Part of a small language model's weights: 12 heads of 64, 774M tokens.
MLP neurons of a small language model. Each row is named by its layer, matrix (down: output weights) and neuron, and shows model dimensions 304-399. Each number is 128 + 24 x the weight over its row's rms, rounded and kept within 0 to 255. Numbers have three digits each.
A block is one neuron, or neurons of one layer that tend to fire together. Before each block is what it responds to, as a language model described it from the Wikipedia text at the highest values.

Description: Words inside a plural noun phrase before its head noun arrives, like number words, plural endings and modifiers: "two draws", "a number of casualties", "fighters".
L6.down752:105138115199176134148171156108103114150110154175099115126158139104150141177156122079138153125116091150128108117113141149122110143142122180161149156120127163105116097177134084134111108163129137127111143100097146105145149145155123115124141168093142143111120137125117112148140140121108072133
L6.down899:138123132096125079097130097129110126145140125142148121106136120139141132073123141149129131167143151110127161143153117152124130117149097141074161108137120102160067102101089154175088106124139177107130143127114075132102124096087145115091159100115111128142129107133112116132078115146107150137

Description: Head nouns, or their first piece, that close a stacked-modifier phrase, often in defining sentences: biographical film, video game, hard rock band, sailing yacht.
L4.down737:180134149131108142166124118134124145131168143105125116144143121144095092114155103137155145133139153127108137149154121137093101127116144120118123151149123096128125112074116127148132131157172103140124151123108104136077126185132153109147125163145162165111135097112122153128134093118124176120
L4.down843:096180122143109119127122142153167126140081124137118142114136109064105135129105144124128097158149158151133115103136125142104145132144118121125121128097132126130178141146111119121090115108135100125152107121130102113099153147166130087078123129127140173139149156116124139088153127111154139094
L4.down1220:153132141118099108137137138123071115114170125105161142124140106143130110150136136160110143124126145122124143143178125146113148157151111114162099106143153140139132102190183130117196128118120147135148112074108123107136106140130143147170124156158137094169116131150157109164127133079113091133
L4.down1828:151119084134114116156097137104198132159107123129108139140125150116134100140184098107123141155133091120124119105173170099135110129105095122144142130179179132142159125111134121136127110106135134090162141144144125103124100133149146147143150104185089153121100131133107135122120092156099115046
L4.down2549:120132113132167150134131148110144140089162131114102112105113097130146143070127086098126152139161134154136146084100084154132145126206123142140110129088123113125111148185166146141099132108092150151129082123088150139153111075133115133160161123149110154096170156132186114092110140120147103158
L4.down2579:136135131118111076123068158125121128079083096134131154133153134082125139167131062072151122104092131138082106128108126129166167078144153161127120147169157164154145127149126085139145132121148114102126117134115145150086138079118140150154128098105171151110096120115151105131114147092166094096
L4.down2700:119123116144097143166122116108138162144163112164108127156151132078059083159117157135124130112113132130105076125178113131123069156102109135137160098129146120129130124117116100105118105118117152130160139112110112113143144128141117148160128105149095111150115148132122126140156159136156123108
L4.down2987:155101153118137127094131122123059101121172129144109103125108115111109123119106106158119140121141114130097135126172123132102106141139132121147145132130126140116139093069092105145100163122156116113106090135162124148193148133104126131193087126129107097149091092118122141135159123144146176107

Description: Determiners and quantifiers opening a noun phrase after a preposition or "the", such as that, every, each, first, same, next.
L4.down338:100132121130175102142125126168118147144099154161136121135110124133175113118116141119097121138087148168150136122076113136133147137119130153073167152155103176129115120084121112160122136134136115128163108116102113153116163112150137153114151092141102136132144127129132145112149138086134102093
L4.down485:130147106174126145124152176123121134117142149141157101133114148116138108092142119134155138124099084119121132124186107122103111167125104133123114079125079111153096100182162153138106137166156117131106108086160161144108097095115132138145119146138170125134084113110153163079169122098085130124
L4.down1153:144132134143097130138137176073159132095145097102171120140126082155123154102109123109079068168134105141114165116132126079139116160129154096144111126138161157173093158124141107130128152140095091093087090092136181131088138088123127166145149121112133103133070132101155144123112153151134111092
L4.down1327:140145106122114134103170154098119194113146138119166110109099170114137089147140163109106143076116136111150129117110114110151201169118147081122134119135144167139102098143144110090099133122106162170115161101139125123160110104122100096123137132144107198135136130109112131122178091152097138158
L4.down1523:143124153162107140107152153133122085112145098137149118128150128140103116121099106117125146132108139131104101117154123130099161117137129124157137108168128136164119114159150164148165111117142165131135149100128179095113118134138148082139112150108131098083118154125133130132126144130127170108
L4.down2143:161112121146162133164123132123098120120098148066137124140112128152162129124126146111135120116100150109131132086098112126134176149125112115140115133123127181156135104158165151162087125093119104127154074152106062151115140144133136092108095158145165114103121144163109161014121132123117120118
L4.down2231:148134138155078112137127140137129151136143107144133096084103124142126156124121110100126086138131146174107095149094125095105182138171086114067193082141154160135112082143156117138112150154131180046129067150108116147124127138114168122113149153115138116117136142135121129103123127120109147076
L4.down2554:170166163105161123095112101156104128067137127128116111153099145122139145165146091130128109122145079110124107118153167129133157127173157118088122170118112124144097092117137108145130152120151127155111108130136136131137130207145159107071131156137143129104125173130193128134150140122120083164

Description: The first word after a copula or "as" that opens a describing noun phrase, like a, an, only, longtime, last; sometimes word pieces or table cells.
L6.down84:113122137119141093147112145092119161138115151143126107123161075126114133079120101145131140122109111101116119127106188125158168116093142159110116117176141130113157102125133146144085108153136122105121100116107075169171109129076125110134138127165127129129118081129159138108168183116125131139
L6.down2030:137099120078141136137137163126122117086086120101123213136100101120107150133096125132126138166136139136124103102139076128134128090134109136086104148103125187125129146144163153105094135141132140114092122100077118161146102146103142145121138136136136130121122122155129122109137099124080114141

Description: Full stops (sometimes ? or !) ending a sentence mid-paragraph in Wikipedia prose, just before a new sentence starting The, He, In.
L2.down149:134086075167206190128088126097138116114114125119116100136134155121112131146146161109110155132111131099120095121139165122115119091130120147120142141107122150164154154111098129116155195159108145114128157160124140148126126131101158095149136126118131133160118099150172144148134113126100126085
L2.down815:139108083090166143157123145143182168129129164095173094120106094117147150140115098123046147125140135074076122146105108133082121145172106126137125113140121102107160152151127132096151128131122148122128145102137055121127153109124157112141143134153083127145120144134152143114148105114129145119
L2.down1044:121129125139162127132159103109110115087130128076140117135100091132166124133144142117123169122163112102111085094086116129124102123137156148136124139084115119161094156101117106120088111136157170116183131147085125125128189104152113147200106112135126109080104090137128131154129128110101146098
L2.down3002:108131159099137128137139141113106146118111117105124097130155118094149111110148151128089123141131169133107073098143112124130116159148149140125162104074106141153130145115114157119116160157102143101134147179112076117109130079147116138165130098134114091108094069115108162102099082082107130074

Description: The second word-piece directly after a lone capital letter starting a word, mostly in names or paragraph-initial words, e.g. P-el-ican, D-es-igned, B-om; sometimes the period after an initial, as in Warren C.
L6.down125:131149133121118104112157168137120111120119123119131085148117158105115119182122158124147132125104105103103192140130139113130137150131153072135146090145135135124129127152122130119117137132143126115077094157164131109106122151099119153114105126165119143129155117142155152128133160203145184106
L6.down2534:127099149123152113137128122103110091136146122145084128135154122109096152078114144123142143101146107146159109120130142186129113131146127156132163113145120129131134132100118121136115146144105147120105158089145125123155154144123123096143127105074104098118159117185125102141186110112093130116

Description: Column-header words in wiki-style tables right after a pipe, such as Nat, Cap, Film, Certification, or blank cells; also occasionally at/in after a noun.
L6.down1985:096096105158094121100111131166136130130118084147123111112163087170121150129131113132111097153102136144139104157097143151150174119160138131118154142132122140116182129125131134088115124105151102147107105117118144122090127122137115075113171118150145151134131114120108118126134108143149108146
L6.down2490:099122109139137142157141099123084099149146101093114120130112117117160181146138066109148077117157103069101113080121104067085098097113177126127097151150123100128161101089116114124150148103125135123099149136139133172125139161120133148096123134092158135138102118140097144140169117131091128185

Description: The prepositions on and of after a noun or verb, mostly "born on"/"held on" before dates and "County/House/Museum of" within proper names.
L4.down322:159104114116148127147137105100149115108116148150087113137092103107151106166146134111101153081129142130133156092113139126128124088108158130133147108119173108106115155148150108154115139109105159050080148135166150148139113124097117126135122133163115127118121135130088096128103127111148158112
L4.down1134:124133139145107127175127103105134124126102124155157114159137174137092074101129170116117145122191138150105126138128109133152072114150141162129102105112083092137100146149082085093111144128135086118145145172086166132141126138122136144105124132137101108116134161096129094079130098147159123064
L4.down1343:100109142126134112156160110115151135132110182096086113111132132130151119131125134133113103134154120132140146152156141148148128125144125114146167138122115145141096137167155120141195090159136197106139153131150125103125153123109160147136124109087122116138113164098165132112123112125107157131
L4.down1395:110139125110170126125132111090124127149121095144096124134107143131078127128134165146151167102135141125127148178100079145127159109130089127157120152124119179124114123148105135113117117134126142099122136141155187114160171149098100190136149088101110151119129130141115132162141146102137142144
L4.down1817:103132087140121138163097144130154167086114102131119114113145168142155121125136111169117127121126121104107097161089132142125138127080160118085139135111144127167128087113117146114109115153088108134175126126137178126158137127074120119064136126094100106111104096135095137139129152130091089111
L4.down1853:092138145123127128154127116152119152137158155134098121121114118140154157127103112120099155143095161114122146114124095172147133119147157160110197126143115115156132145157140169138107114127094143129129164127175102123093161134129161136129116114130151115141129137176131123134149155161095131156
L4.down1988:103125126132172141132131103150124102108155118128171082148108116101114161115139139108117124122115160134106128144123109175147105132140126141111166138151144112119163103140132108117165123142152169144119090109108110151105117136148102100132151126095125118128141160087093174115121152157097121120
L4.down2510:081137141136095121115147130177109132107118116141158134131121152134116148137115111082092159115107124149092087138141103151153119165118175066110090108111154138122081146131155107130172160158097119088120115149141101142176118142132161131116132159083134114161161126119119146103117117133107148083

Description: Word-initial J/j fragments (j-ungles, j-urist, J-eddah, J-ody) and the preposition by marking agent, time or manner (built by, by December).
L4.down127:141148103168116142131158128099123116173129127126126116145125073130123112129108137097133162143097133096132135136149126130137102174170164109140157125099095097131161129142136155157105115113126129196145147088141106132138142146191123130162111128105127132106124097114173128115147123103114151129
L4.down683:104158153122120124146114112094131136151143142094107113144129157146162138123121122113172156116116171132132177126094136150083110106147128136119173098137168103127091145136078107150148140097144087156132155127134095096162129108154097184071137150076111147128110143098149118127153126098134168149
L4.down958:168125150136093165108145133124136131081134137110123099096149112140094167119123132118143148109133124164092134097112151118171134112127141095122117102180127142110134127167099166109123129133127155167163144107107062137127130186151128087133129128115141133144152175115104157112118136120119097106
L4.down1188:113162100150159124131158115119133136125143118099089091114100117183130130145106200143100154071131160152091123144122109151068141142133169109127143122178120135085118173076127154109093109130139113166165142153125122131109147125109109135165158142093141139105127155104204120126151120133121165123
L4.down1891:145132129133154146071109126100146130130101176072131127100130126142147173159145157085151161164132099120098101100105130156145108127132140154173135151165103099157096126063127178104121147155118156177131110095095087118165163136096087113148146133154100106130153146097162117110148087140126141172
L4.down2268:133118107114069136112189190109132177118091147113080136137134122144147126105122174132122159106095116106128156125187151126083088106131129102096105132107144171106165161178122140143104129119134116151160143142127084180101147098121101147122136117103152105151105095141132164106155119150135115178
L4.down2851:153154109118119117117137135159100107143119161140148154143132177143159145149106121127142154150130129073126113157129085150124136126094157108113122121110164135173126127178153130118096101142104126153072143077117154140138150134130117143156108114147113140166129102140126161133111160104091123152
L4.down2950:129158152180127146117107122140186142136178135134106138114178148143152148161118122146117154094125145152130106092084142074112126073156120121146099114139115125116145126082093159119165100105146125128139136090118100103129126151109173166134167128115156096122131179105145104080131145115123147154

Description: Periods and other sentence- or entry-closing marks (., )., |, –) ending a clause, usually followed by a new sentence starting The, He, In.
L6.down1803:116154114136161121151156109114169157112079097146120119104117113135160184128137113118099134129086177121161127130170152112099115160130129145127148179165123136135146128082125125136125138126093133125148184132121122115108156107130155098128146132123111120107154130150131129096110104148147164109
L6.down2345:137149132161162154128151088140139151139078091108166074117080133102107138140117132100122072128127130081148113103140160131123159121119168126113134153138084133134088143113128134108152143147116114115115140129157103134172162132128170111140120172101117091149113104100130146091087111139175159134

Description: Ordinal words and suffixes giving rank or sequence, often after "the", such as third, fifth, first, last, 69th; also stray "th"/"st" inside names like Cynthia.
L2.down17:121137127089081127145121184136146161133102117112108102132135164119132167118142092117122137169101165159122118109149091149160166130194124124131099100110113151126132117105133119133136112104129086180106122074136123108117108106166174104114154127119128175128123094154132160097136167141104148107
L2.down1544:133117132102133137088112122100136119113149136146140091124152135143128131120122133143152133145128129073100137151168094107134101094136192148137097089137095142184113110088085139131117106132134176090152144134124102132108117163114103102132136086161101120118136171155147123143064179135091128139
L2.down1681:117171104124144152125078155180125151110177096141131160119150129155126100142115096127113098118126115151126132167131088156098133138094103095094116130094130137109160137126152081097133118116144129129188152098128118116111131097148123093142121138172155168110120150164111141134122150145107156139
L2.down2236:106152166117086100107108143129082135131117147105163152129163165087125136146172116173191142132121113102124115127117047142161136137183129158120113135079170138164125131153142141146120131110113112073101101134172099124136126122138167137104129103162108163135135134139151078112104136140132152128

Description: The words high and low, especially in table headers (High points, Record high) and rate descriptions, plus table pipe separators and the verbs led or resulted right after "This".
L4.down81:129155108102114130131127179126142124127082101146090153190156159110104132114095112111128120109162074137170134097068133124112129177127154133154128110132118108144109129154153121142131123122082099107123108146148146134117125133113114142125125166131157097096173108103159108102123144117146110141
L4.down626:124111104134157145101117144142163119126109139124126128099100127074150130126139119106086103091153109144160180134121133143138122127117119121151191127134137098128154092159159144110133162245114129091113110141134150135151125122128100144100110134159114138156127151110123138156120124159143153070
L4.down753:115102130138136105118134128092100098154163118101085149081119098090109148109117155144149059154119136157120126157142194111171139154122133142099106119146126084120082139141119142112112129120112149139123147153135110176118104161125128087106108171158154136110106144117143110135128157124152112123
L4.down771:129126154120152111146098140109112113134168137113087140137119121152124188114160128115165182113194129117100135103112149199143148142108141128118138128135176082150134140129130128130156131146136127121170125111075084114147119153141136110122140152134162171141162137109137112137164152107146101151
L4.down1834:145163108105129100135104151075120134111122143151149173142111098124108130110134105176095129090138122150139097115116120097143107204084150091153116148160183157152164082120137133186143144149138141162122129132116166123142122138134159115070169185116094138073129134205165119098136122156126101110
L4.down2503:110115095077095123115115112135162092134171153074122117148130100096157140106138141156138136125126144113162100153109100113141145133094114115144116093130103132137103172124110177175102133109121117140149092134162124134085138123108109109116122137128142120138146149151144075129148126149119152140
L4.down2552:114146114148117112131130113098154157148152155116119116152124139132143167141159130135109092066120133112126124138143125107149113121109094147136122143141159134143148107162151119117125140148112110135079102117089164108114139157123159107099134114190096138155147114110132118145123138162161121092
L4.down2679:131127113126141124166155104109119128162137093143160128129143127173155141151154090105136131147151122167138105151167101096091157149144160154110134155098115133121148097144114146096142134087136139140121106140139110128155113138176093188119176147107156122156110127128086140119101094123159157144

Description: Fires on the second fragment of a word split after a lone initial consonant or cluster like c, l, p, as in c-ousins, c-ranes, l-ip, p-ianos.
L4.down109:099112146128121096088151077169147107107147160137115147099150153110143089170128185133139147144092108107150092132109093154162151108141131151160117115108111113132140113114112138122122070133119143166169119168117165129153110134141143127110157116098113131136121098145093134154140118175126133130
L4.down314:146111122161177102139055143095086089103160129142136129156072146125098118151155104156144144119106183096124133096145139096106134121111086121143097134125141140128141101132128119148120121122126172120137168119178117118114118109173100102093148135121135165097122141155140114148165143109069170082
L4.down969:127090144098135129130116149145125092147105085159106125118149139161125125137140157118121134108113166127142165129090128137176162144093067117101176158154156141112121090108117150151122127121147137108156118061110162126101098131143139145169150106073142160124158128105088169159137077108135130122
L4.down1378:163193117159090080165121139105108119152132131119089120129112139132071141146148139116166128114160086115138168124093164115082118158123153131153134139118144106157104119082152086167122127105155136132134125162126137117118107114184105109085095151104123106117148151130157178138114153129145122126
L4.down1936:093113124169129139130134107112157161116161121105127095100134106093120146146114148118139099140143124075118120103125143137140197076155092129134140118123078105101129143133129096118119098130172162120133163123129123134104157105115151108105170134112112099092138103081125107098109132107119102105
L4.down2138:160124106134171137136119101111179132144122127103083133103124144163103144123148196127121167158147118101097119139120159089104136120120101072109160097146140095122135127099114158116114107124129112135133118134106156168085128178148164128140154142129114154147117125101151106112158110104120123136
L4.down2537:131127145113117148124098138102128163151145125140126132099079146108075155163172135094152136134118107128157140077101123107146120097136118136136115144219101124116107099146176141127122121057111096115128148129161142117106155109114126125130111116102115077116143132088135097095094130175111068115
L4.down2911:116103137128133154131116128151102144136095130198149130138108139104146141114097166161110127180161169110117141133121154100113138148121139095101120126115119152137062085131092149117096094109144127117133184105140160117137144156087145105098137150170118167137107100151148162115132087153154077119

Description: Auxiliaries and copulas (was, were, had, also, to) right after a long subject phrase in narrative prose, e.g. "team ownership was"; weaker on table pipes and digits.
L6.down703:090109116126145125107166153149166101112120103096130180131166140119100149137143132131083098151162118132119104137169127110100156164121131145165131158104145108139179129138181143146124107130069133117101129136103121127098129145141169075135120158134124094146174102102143150101150089156162112120
L6.down2151:157206145114120175154118109113168116099140105116126101131121129116102157141095149143127148156140092125134132144096133107108144137132130149132115152141137114175107131159126081148131118089114130129103111148114130103132147100105131147118073112140099142124116120167080078161135138141160104210

Description: Prepositions In, On, in, on that open a sentence or clause just before a date, as in "In March 2004", "On 16 December".
L6.down351:121116145136111097128132136125124136132160151152168090141143120146126139116099120163115118166165116094119127127172125202165133146114162131124084155124127112186111103123108128160136120179103134096147119159097103142121134129128123125114125138161106091111138096107119131114132091157133094130
L6.down1125:132153136135179108101180165116144074149163155108145109177147116136145131101114136134115117165164158120105146155136125155117066075146082125109101129125099109171114190112140109098137112122064164085145155147106141111139132126145131137119153115151132125127157129097120123124178137133161111177

Description: The preposition "on" (also On, upon, off, along) introducing dates, places or topics, e.g. born on July 12, on the coast, based on.
L2.down21:133133092188135115098114154143111133104159112149089144146108100122134127105127155099073121140153115123133138137108107128117152153151126138154186135079110112132149116136088131110122130109151144108165164087108131095095162165130138152088126092135086134133101132151167134133136138110116140138
L2.down332:126123170146151124124153149161162129129132150109131118142132173140130095136107109146143132132187134122110117119111094132172137135131152103162112166115154143134142074089142117061141116141133164103113155153097090153115165135175170141111090112144113145090142124136181108123149098131118159149
L2.down666:110131120115117162126108127177116188143122111143109077159139133133136138113111162130102115142103140150122114149121122137117141121137107104155147138109131124134157154141127142111076152129120156150109117121117098097122131151145143141117139098098072080122146141114135111130130119137111121108
L2.down1977:088128143160162118113106122193166159114136094130131130155138155164127143129123137106068098092113141119114109111118124141117154133115157098116117177127110096144147088133139144093127069131154172138117126130139131125134106121134107152114140131101131170102121117140154142118137161104157180141

Description: Token opening a description or evaluation of someone, after words like described as, was, or regarded herself as: an opening quote, and, more, is.
L6.down2163:130141109092142164147130126092174137146162120131150133097102127111105177131146112126153100112140142089145129140158098155106110145122135122121149099108164128161142115115113084122123140098085151140105151136099135114125122129160129131091108156090123099096113124139096103107171130144095108083
L6.down2911:159128095069132149145161109165123157142153149187145136131151094097095131130146119114114152133155154150108119136113133135154137127150112161142154140132126103083124140140091100177099136169124139083095145101129136139128107076145105148120104156148139065137156108156104150155123085114146140116

Description: Adverbs, whole words or -ly word-final pieces, placed before verbs or adjectives, often after was/is, such as largely, completely, still, also, only.
L2.down1342:158114127116148136131149126089122104176096149161166123096151121130171110112112129124110170102143148103127139103181085128129147153142129149085135124114119131117157132154100108158129142089130178058110130142125141139105110150112148161105091124080109133108119133166143072119157118118120084173
L2.down1980:127124109122128146120185116105156110121113126161099203132148146151131125112164122111155116185141126127163155111117098139100116135102144074069126106149086134107146119108158110142131155119123101111154110097137143144164142163136114147146115117136133107085125116148126154114131156150124174165
L2.down2351:106149100103146156135139103152116117139152109128115129165139130123169105139161155143149137103159156129135169123156126116118114131096150148117097122097108144121129110138138132117143156129136071150127121152176125140186095191094112126067126103112088100113144103137152137091148139139153140154
L2.down2923:119107101092122145106110150142159107119143100186167134109118110126130105153172136078124140111126115121168089081134075197101107112154147099121182136136092151123120118140124107147107148123106168141138129096134131102129124098096158146111128121152158093109106118095128129109153163123121158134

Description: Plural count nouns or their final -s/-ers/-ions piece, often after numbers or "several", e.g. villages, goals, satellites, instruments.
L2.down999:130190114145096137107129142142113125121106176147152082146124101144126110156130147132086133133119131130117136130153137165100126128125100123139146061166146135123130124112175120108116081151125100169131124095107115123131163122156140095156089107108133093194106157124160130180105115127104116126
L2.down1304:114116130135099134141143160150128089101075149197132117125140158124104138152126113122135113122100146111131143186127126151166101113112160158126141121129122123073114131114131113117103151140146162123108131119164086111134128132188128109114144082156155130158125147152121131125072122145105104118
L2.down1472:110137166120134150164123149143136108151123135141114118082143155087128155139129164107118170186124114087144109142136116151100106114142114132129138142136096137113144153140189123134121152152149126156088125115125181145111110112112109097127110099138143111164135132158140141125142156170144155142
L2.down2916:130116117128095157142152167132115114083063127125130137150139133127144109142086152113084126129127124132124119136149170115166098088138120149125157162175151106135157149145151162132108098123155123137130098141137120122148120185121065117140133159130112136148161135136181127160176085123116180140

Description: Pipe separators between column names late in Wikipedia table header rows (High rebounds | High assists); also was, were, is, 's right after a subject noun phrase.
L4.down466:121133119138113154136111116153188140117151173150129142105134155130177139157147135123124125136129099135121126112140094153111099136166177048107150164076099130148134091132126149105102147129109136081094125138075128155108167084116174132145121150139111147119111094157097131120143127174133143135
L4.down564:120114140128141146109112083133171100135168118111152106117117151151141152090110128138135128160121071120119121089161154127172124149130172156108114117153123097129175125103119135104100114126128137105124117126102139141149111070108128087137156164098094089090103143117119117118149136144148127141
L4.down1424:131162147094114130092171107132145108126132120145155139132177171130109095068144119119096163139130103113143147111147153113095137139091156174125149146052092091127102089133114136149102185132132145187204148107150100147112148131108127133130141108121138151118094158144133104085109150158131122124
L4.down2126:095116126130106130166122117155166080169163160144147147131131121152130142087136139100133127143131185148145113143118129128187143136107130127131139098116087132101106095143123132101127149174135151136108109119116109116136149176174149154058121097149123143162118136096108130113157161144147100147
L4.down2195:107124160112097136147121124136140107114152130143167135138140156130111130169127133174151149099136078160174137081186142098099133130139126115142077124127106123131106134137180131146101099086144147175114095079120141120121064145125136156134144129127138161125119105103077130147126102136143068078
L4.down2984:153095171139162175123120119128158106112200072135128131129132164085116127119162121138121136123104084156178174148109126134137152114134093100163138126099141146119126136142140139173139160146188156134147103128133149117073127166101111162150090105132129112138101102129101110119110103116106114114
L4.down3031:117074143135097154105137132092122129122132134127140098168176176120138103175191092129129145148131139138131177107157161138107111096104123132128124134118143152155149082141147126156177085093095110192136107093091102115156115108114121131183130156134131159150134103110123123140091128104126126193
L4.down3057:130134158145123110109144099103117086132149176150111135133106130133105115098096131085115138152129086117083083113141114178131129125105074100102149163138142118151144154100124116137178165108110138126112112156128112139130108154116112106120147144162137177107122166128159175123127099129106161130

Description: Fires on word-initial letter-piece tokens "j" or "l" (also "J", "L", "-l"), starting words split into fragments, e.g. j|eopardy, j|urors, sub-l|ieutenant, J|ive.
L2.down155:128169126169085090111116148143152070166125106180105127117173121147160148132121138171117118084146126132147130143171135127127143128153089082125121167127123148140133150124131170152142073095114123167126141134140091156150157113121147132153103144132133135142162139096141142141132175099111122148
L2.down2175:137097146148146154149142127124128149147086100112115106126155133152131108127139150133122164104129147147084148153130136128097121139129144147157144172080114130111124119083138117107139142145138116118113129097104098136106133110155169135104124219133153180137084138109178098069137121102156132099
L2.down2452:104140138126126126155111140142161140122173135154123151121144167115118153092144139130142139141155084126151083158128109078100111136156165193108143132149117117106084113090185115157087102125118131109143117157123103124082175097151175144131138145100121171151106125149122130098143114134123146134
L2.down2705:108134142135154121125150149153154128142122106134139130118116025175126112096117102163175162114124175103096119140115136109094147131144090134160119138148155141114093120100140113134121122063103107140172149157153108102140142096130112183133145135116151150149129128148129147109130139153177103097

Description: Words for level or relation, mostly "high" and "low", as in high school, high court, Record high, rates are low, plus relational words like due, similar, compared, moved.
L2.down1200:125140132131146118118117136159143136142171114107139110171107119110194076146111128150132117128147117120113150140145088141116125109137136189133109133115149142128105112145117138193115122098113129153115136122088145141086144129143110141106094088138128117111140099093125138115111127158147133173
L2.down1488:134152119131118093124080125136175095094116102109120139120115163118123109151150121119117131130132156144091112107173132079142135185098099117103080104147132143146097160120190087119116154096114074112119163125137131139102099147146105159148098153099123149123138112081112075104168098115134120149
L2.down2012:127151124109122143113155137149112154145133074119131148137093129095097134150107140140080116133138152146121104125142126136161126117121105144113134155162128107144170130091171144130093093174147131125093101114139112123062129101139120099152103092097103138131119128145108141142120111141139123146
L2.down3026:137154135130112135124127137144105119126155127132153148148148120159062137103172118085132101150127122153158108109138152174103082139047135137127065150122134122147153126142156117147161110130107130145157140127158126095116131171164124192106086102140099082141101153126138132161126098165118166124

Description: The pipe character separating cells in wiki-style tables, strongest after a header cell like Year, Rank, Party, or Case Name.
L2.down446:101134136116163159134145135105142089098144131126171148150104138135141094129110119125147140133123124173105116141154098104123143129106171122127156077083126144191119115139122139115059105115122121152108136141150112141113133134148109151110083132068111132103143107110088114115136094104130108117
L2.down1686:132144146136138163142108130164143110136104152171127127165148130107133131143133184121121140135168152137149120098139126122160119163100126111135135154103074067123132108149099117131131121113154106116087168135097125143121108093099117109119161144115173101101125140114126108118145113085145122185
L2.down1955:132131145103147122142150114091133138103083117112120143127155156141150130125134162121166153149095136149092127171141098094157113121140113130173136159118138114146104149142135148084065130180105116144144131100124091140153109082125162137112140122113082130133171119112111155093190154102082171136
L2.down2277:085156147134152109163147079094121112111105123127116114098121133139164122122103112156145127127118151137085179121103095127148152111139151148173141092156096128133109156145168127131104158115149134093130149114122086144126125155101152133142106131119133134160087071118100125122158107135134087080

Description: First-piece tokens of a word split into several tokens, often at the start of a heading or list label, such as St(ations), St(ructure), J(ets), C(ritical).
L6.down2407:119162090123103144156186136146114145120154121127108129161127174166065139140098149159167194102117107129123135142131132110143111156174130134162134141127099128122113146145082085146123070150122121159113130118147063109170163133124104120082122126112091122124143117111109098115135126168134073083
L6.down2864:123139077117105099115125124160128142101138085167111121150090076125119179126131117163134167123127164126115134140101128154138140144144138114150152120153151119113117153128113122100062152114106111161109100081130136090107141142101164109145135135186111142134133164113120116122143093096109151138

Description: The -ing ending of words split into word pieces, in gerunds and participles across topics, such as publ-ishing, sh-aking, claim-ing.
L2.down312:121118149137099143153130149124110136160137146106098168116110104098121155148136139131112132157098139163113168108122131126125113145121122159102097123145123171108127127129181103154114121152118092129103143123188140152115105080132167128117125138117139105065119173154126131134150132126127135117
L2.down1601:132163177145136130101137095160105124165167136103131129096127116116132091157132119094180112112148123175115113151147107141131127149135115107127119092111102128100115140124163119163112104165121134129088097099094077105177131107151161152096131112137140067148147095096117149155138104104080129120
L2.down2383:135121131109164118125146107146122149137152137129135130113159130098109089133093111110167119147094121172141138148105080101164166140131128128132129102126112145126120121091152148141174122115133116127097145127125091126117118099131142074129093159057118136115129125178115147124156130109128084148
L2.down2728:136140104147114133119150132130136136158116167060174141087145142116129099121124085104137146131159130124076106165148116132117112127159098146103084141122157141138126100097174128126170121131151052092128099139126128156109122108126132109134119165136116111125156107106128142132155078096127125111

Description: Sentence-ending periods and subject pronouns opening the next clause in biographies, e.g. "Harrow School, where he", "outfielder.", "New Delhi. She".
L4.down49:139139112102136142137078089108136094152092128144120113078123136115120121096117121132143118117163095125136126113149115171120165131099171098128161126117148112129132143096144147154097099145133120142112149143123164129169131098175107133155161114117143139117136120190126174139133078093102129114
L4.down240:151118122132126136136129179100110152148144125117129115144128111107143117111159098100074145140145140096128101160100125148129123115108084102108137106094186138093136118105166154127137105168132107106073094127137128132126053110101114136136119124106134098131095134132158120142126112098134136094
L4.down915:097145115133161149093134099143099164145108102136105117133144119114094123085144158141129147089151124170101151124090178128110153131141124115099121111122125131119158148133166073127115115135129124106107109145108146129152113160174150094100132142118150113162161125117138141103165110136134104146
L4.down952:113113119124078161138112141079148131091124153130145103075147127120131133160177125144139117145129129147143131107140172093147116115116121097151124154112117111090130118087118136138106118098159114166153158168159112115109119136079172150143067091111131126170131108127123101112096131124119111147
L4.down1439:097124142122135140083137091148156144119175151162149101149147102085116135111135151133087096141142125145099117117122164133149124142106120107116141113130087109105133140086139117136161135131104134134141124148157105140143125101156114106108094122125109133110133132118136106108134161092154138160
L4.down2236:161128094149160133086129125145151163115137175129145148106136147128107150137075104139072117157125149091137074100106121125128141158098074150147120094126094153097149100120133161151088146126131138119121146097127101123137170156149111096145133103105139117134163161135150126180141158123124142115
L4.down2726:099126070096149087108144122148151145118133156119105114121118109110135087131105151119156141162143125133087080146116100101109151115149179104121121118086102146109167122115125127101193136092116132120115092120138106109170099131098134163086097144129136152120129117167110134126143131121159139105
L4.down3062:103081149085098143121107093080119107131137125120129112124128123174121121108120141119117187164113111165159084131130134111164119149106125129142145136147121156158112159093100104160125146104166133099119112147117104139139122110134149108125152097162137216088123157146123106114152106123109135146

Description: Tokens inside an unfinished phrase that point ahead: to in according to, his or its after because of, adverb pieces like -ly in deeply and handsomely, and more or very before an adjective.
L4.down895:114177145100143134145136126097108106117129096147101154183135110131109146135151165154101111134106185171159181105178090117080091138125110153140153127121147125091110113157158118133124127117122137129109158115107145114138157146130108178123159110112146109117130145124135136129128096087144130089
L4.down1028:118161096139124146091121129159118162115133099129157186163111100125149121141157153093136114088146154136090120106142105160156111142161160184133130095121130157139141104163144154136113144105158122148157070159126157126135167150095117137113102144145150118135106133144136130100131153100137115153
L4.down1136:134119115102143122100142113108141161137104114152146121148097139152126120079156148149146108086154120149118116104103088158139126131141137120137187152110122123153074101144108148115120126106096133137127122115123145137153197096137134155098155139133130121141176103122131055111135145126139146169
L4.down1230:135115121075104122150096124124086134109126143142157129122115151126132109137153084167163117142176126142120124147138096102139172141123099096110128100097130168129119139138154128080064144134107122141136165146118116039105077104110136142118100153130141132109142171146115161121108153105120165128
L4.down1332:063119101109106114122161152163105114127132096099119157107109120106161122121115133123139131153125099140102107160158112162147128118161131115112092135127159113079176151121145102147158133156121133146139106167142095135150127138171145092125108149146170151134151161159167131097133132169117081117
L4.down1607:155128091101087185163115113100085107165116155120109138122190176099120132168114139157165128148142138121086083106149098119130086150136145156133125130087158114154155097128129166124160114144130088159121131120101150118094135119123103140161162129122160134149137155134141173115143181133094113135
L4.down1918:096121123133140098111119080109112089127171115204109153167087108143098173164145126143142158136095125112151136155204129131107135133157118104129111090158145093105119097122146136179126139109106136139130125138131132130194136118079153144068101144108130143103147144119097128113129141115084168080
L4.down2383:168114141160112126113111138145094133134136096164157125157128152096096085138147149174112129141120144157132194083157128167125104145140125119090134182111117109125130109087097135147091127135123156133114127108116118126136128130174146133096157108114137127113074117143126116148125109133138115096